From a checkpoint of a small transformer trained on Wikipedia.
Size: 9 layers, width 320, 5 heads of 64, MLP 1280 GELU, vocabulary 8192, 14M parameters.
Architecture: biases, tied embeddings.
Training: a variant of Muon for these matrices, 312M tokens, 4986 steps.
MLP neurons of a small language model. Each row is named by its layer, matrix (down: output weights) and neuron, and shows model dimensions 0-159. Each number is 128 + 32 x the weight over its row's rms, rounded and kept within 0 to 255. Numbers have three digits each.
A block is one neuron, or neurons of one layer that tend to fire together. After each block is what it responds to, as a language model described it from the Wikipedia text at the highest values.

L6.down16:148124115164057160179113122079125123154084119131144036170087115124178140110104112151068147097143181112118138101133153122152143136111173153107138119142133124090171149089087136159124096122101144100084132131154135095109125186138105104165106114176076163173137136118143133143111116126084114090136125123134187198114134119169099109097156147130136092127099153133099152121111100075154110142074172072120119167116134119077148145074172168098155137142112178155166130155140148128090089129163179
L6.down149:141109154132144070170106106164098104149121113102114247092172188122159113091120120112166102163124093104154098100093182175126126075118162147155147114116101126146144158192161124119124158104104070166055147149138101113154082132140113094109079082172105178127123186152147147162117175110119137173052098127132077146078093116111201075145136121101117127134109073140171118156114131142062146136163193109174118100154113145156178192107084094139113171140158136181170156144132185142087170130120208
L6.down416:036159095130115170108176173071132111125161108148157241111197112110118067122151078117177143124167136087113153137208101116127125116125113088132139120097114165139121141123211162123149147157148127162100127121160105140103142163124131089084121161164135110134160126113148142178063146196122114173175152097147124108134139188107155066161166103115189139153134135098127184119098159122104132142112122088139159135161098166210104080113094095125146136173083149124107093108094098150113132083070164
L6.down571:124066115085084147074137152146167145107148155084134121128162102093121067130146170161122075222138144087166120133164091144137118120145116104157165092168135121140116096124086149115078097161065105169128139124111103132160111104110115065123116117080102160131164100177069114086141104146151187139096141146133103170132173149158139176075071114153152124110165052140088130040164136154138198141109135162128116142132148118131155125142126088115129089168160112165108180135051157154099153059138099
L6.down582:086097109146107030131161092114092188102148139160065114150087174137117097154147101135138005146101112137129175158095104086136131166127121125161156182103136114109097187083165137174100137153107124110140159148072131143114175100114113095151173084064089111195150139194117126068185155162148166112154107124159193090103147148147199085067120165159155105149112081218115095098080172154093123094161132118063127108113201173081136095162166102115167116126150085150116148145120071103148094090146086
L6.down709:151132177099138160159100135134099142142136073118122059196117151070083132076086143120151151075123159122102119070144121157087131090131197088107164141142084153173195116123223134117126150214163107075148162123144189152082137089152142136128101090153126133143067113053121079129185125105185131149179113084151170041110136117106126172075081116127108083145132114120150122131157111095150111113093121172122108105072178168118142113125136159108148085186123105135145118073172143114165098161123120
L6.down1150:150106122175095116038119118169121121105121096194062131122152147132192159144106121145150123156099124112101096105143199123104117141062125101123141142035157140181121150107141119141181169134156102082090086123161117076155133099170121133166087156115093096144111112137172196155150124159122145126218120101100142134125132135112131130092144158110185108115143139154089117162122118111180123125115143114150122151100100133159124095169127102129124161116118169119119084109165099112103159140126177
L6.down1218:146135085073103119107159147145190152152166150174134229138156125118123166124112178134126128068112084146103060141128088125133102127100182111171113060144140164081132102138112079105117171094078139131106091157116090119102058159200151133103103124101120154127121075146100138175127092107150118124154107144146161151119086089142174088148145140081083174123143133082080112104107069123139146114139124116157134066172080159144119205162098192094171137138104125111110103062122157112103097142106127
Description: Mid-word fragments, post-copula words. Middle pieces of long words split into fragments (app-ren-ticed, discont-in-ued, ext-eri-or, un-opp-osed), plus words after is/was like not, only, ever.

L5.down260:152062120129123120174148069145064156135138112141178148112138116145099211177126106110132126079178138104163150147070151120131085105170119106109116085154175138155119134090099095119144075064095086131159147185153098111125121138179127113190108088071149193130155082118149120164143133124164145109142162162155120122144132061095083064106151050115118123122086151100144096142105120148073113141180101132149141138151101153122160152146167065173115089139171197121112122084193131075156105163164115
L5.down569:056096123131118091158145164179183147093148092178151164131083112092113103060066159173132172125087116137141137193061105160108143106112115140142097113102115135131217111066127107158103186096146155097118181124122105106093082109163111063104169178153141119092182176188143154100091132129147114152139081142146104126128142124142117149143111181111091154112093124103147139140137146088102175111081114156102180128155083149111112106079134130120185098176101155146087127151198140144156126081159073
L5.down915:120157101110169124197096134089110106104141086153162137171097131102117153155160122148104111155117142138163127065083104147164146130179167128165073110076085136195154017176134193098150109121205145096125106139090075132127136152153165155128164194176092156132159057159088142114133133104102145107084119123102149160080141085155116089135177091084121127127106162104158112132096175113130117105135147134156092153210128118114128136117114140095195130173108162128137150099125099172140171104118098
L5.down1001:089132167098096105131122177180096196157188141137169178146076158100170090175135194106136094068152189088186183139128148123105101192137164122155105083091140094129126081166075102094119139108151127091094100149135131155141119163137162087130118139158133141119102174111115131162100161076127156074116104167163181109120100096076148128088104147124050150104131081064152135117110071079119105165107130143145071146172188105083156097057103158118116143211137118157133150116138111180080140145103151
Description: Mid-word fragment tokens. Middle word-piece tokens inside multi-piece words, such as si in possibly, ti in substitute or dramatized, pre in interpreted, plus hyphens in compounds like semi-silvered.

L6.down334:122156130115067130125107096135128136108158127127074059126119129121171202074134145132183155105115113123141126108195137116075156157177151108089065053143094126149144146120146123096168099149148111134131082147105144144095115090152146093087142123094094100116116192165171120163119122128066110142081139144111124134152173125102105138146124119150116151159120188128138165122092084136088150145102079121174204163079139123116144115128197107139066059162179111120179158144094105102137111076126042
L6.down376:115195143102132111168153031163088113166021156158107154084134137090127121153183129131162119098132091105174170126102063163083092131163110122175082110113107130135118173085115129099107161108137170160187074094162147122103065140159129156091155133122114127105154093124098118147142157156126124125135107114124149104121089122084093186091098135096137198134113144120071112122126096108176161153131086126137188112089162121182121165111151132150146053105132127127144131126115080157139138171137133
L6.down533:071140117144140132140156162119173072232108129153125112090151141132127142126124141085128166139118151100119144156113079078081089116108136086125128097084160090123088148127101130052056132095118120127114102136202111086092089135085138133075146050152078176153158130120143080153189142134139161113188133116139155105113095157129104048124169169127096198137139149146173113143161173083136146136116106115142129161155133117163120133181077121145174123133154134111145094124060140173086104171082110
L6.down637:099155138138106158161144129104122102182117096129099067121144214133127176111128140120090133140161102143109129107145092100109114142112142130138150147164134118157107091116151119132166133111139132082115134142138084100117084161096146138080153109108101151165148087116133119211111071156123202121112089177082114083167107185156106100088096101095133154159094101109199167105087138113098163097102123147207099084141083107164088107108092106121107116122137079123163120144126080172136114084110116
L6.down681:150148143162092119150123132109066148136191139081108099087108129130074156139135109115074162163139141110133131129132154162096147081101124113078096122096160116207096146113097124123091132119127101150101200179135109087094135077110119107164182065146161112126113133087128131180063076128130146179111147184144140133171151140111138104119190130135173156147129089112186086139126112200116106140073117129085188171153125191145152160136138196124151112156149116102171120118123115112085102131165162
L6.down824:128105115116128158125102118058161167080140115094122096109137184181158110138086104136164146084136130145133177149122170092156149116144176159111145091128163129130102103087149140175160111176119144159086133113153135137102166093061163172125095196105085134082154114121089116168125141068142132165111110153152117166142139084127124172114145195125114149120129107165164131127121025102208136143104090165108130116141178127128111052128197179161160146139139173142166135153163155155045095127143127
L6.down1015:100098125134146120106127098147152139074169133170107126118117113140102138108159128178125141183118118133169088168198157141137156182126137068201169162130114066135124135164133113138113226123113103117165124093067131117161116119150128040177145153203083127114139135117153097086112136123168171171151076138137136144107173110099200106143082113100109120127122078118117124084148147117082078150158150122136140166109155095094110092122158145164113136074077117101104118091106165147132102121144136
L6.down1238:097116161142122108136117140171132166124110123176148125177133163149075128119143119109122165124136163112114157118150159142161157138122128100112154161158142150113113248123150174086120121121127142060109192126124174118145123123175142082132118179086122129125123095103083097086109128145203141157203108138180092130117183149114151106143110145150118157126130118127158137104109115089133116163113115134004157068150094149158083173108193144087109131094192106119133101077155094183089122105109153
Description: Table cell numbers. Digits and short values inside pipe-delimited statistics tables, especially after + signs, as in "+9", "1+0", "0 |", plus dates and places.

L5.down117:123112170100124113113147102144066100193110172116138099142114160082165089172098109116141144075133077127120099106162087084095120106155101132094149108149132129154180142152129173181112087163154185159153064152132222072103156129215155152179128172145121123157089140134115150163149132128101096175111125154163145084113104102090126191080114062113125140118174170090117149173112132109176120179123116116126126107128101138120096123153125160107156123069132169199092148143125089153073190193141073
L5.down359:120136123159098109101137125115132137132138101142139175160102123116144118167109120151134112090131102159133169108065083114124156152138157059096154165133135115128123162099150151083158142174144214104196170126143105108095152121147127203155127158082121070102189090123085160184122111123114171072147179183110139170076093108146151216123156131103158103074100115113077156097135148119156096094132107133125185139122134108163098089112104107113134086122098158128185119111129108159106142097099075
L5.down610:102103117091126095114158123074123142126159093107118126149119153127142152117163080173092122114151095094145108109091135134112088150118127149133093139168153084134123116141100075093123143102099143112103063127193122116129138138073087170196120129115082156064171171145120117193165096064114158098116156157117148163123133049100082170170150076105111153133132103110156089121154105161099156154128098120139072059129111119187098103080204131146139111108163176133145136078148155099085104201141107
L5.down1228:115144124129101101173117126166074091113076158154136093126099078128141069144121121098082182172183122126087119093154190139109151118110113129131121100113124095180135159120124122089141090116148114154196112088108175111092167121159093106157144137097139112135145101136215147157135139114115141148138161173148126183133141158181060137113139144170110138163171116168122131182142169059156051154096150203125166137139135080057085123158079103071143144083102158153209146120139137137122118139194114
Description: Final table-row cell. Numbers, dashes or blanks in the last cell of pipe-delimited Wikipedia stat tables just before the row ends, e.g. totals, percentages, 0.939.

L3.down578:123111172119182077084141118131183118157150125129130121190136095177128161117165106117141176129052118204133137118170118150161121099114179156113164129114102120132112113114135040119049103130092134135129059139132120123117113115093114081182118094148104186152151136131135117108172164142085100056131092121110118130120128138165125120131138140112103149123178183147156111118094106128112128080168156143173133157139054113104100119090094108050150087087140140125129123147150117112156113146121160
L3.down1056:137089174095175166097132148090132089115152090132211184150104151175092159084114139075112147114126119100070128100192142114155112133180143137134207156134128085125136088138131094120130077175123101125158077142137163081123139137101085164136107120121096098147155152131157152093091117135155137154121100100088167211090165101139131142129120142125141138122069083151165165105170108109119116131114106104128088117102095131104097101114083103078155046144088122123124084101148108157111114070172084
Description: Forms of "to be". Forms of the verb be (be, been, is, are, were), often after auxiliaries or "to", as in has been, may be, can be, and also the spelling "be" inside words like beers.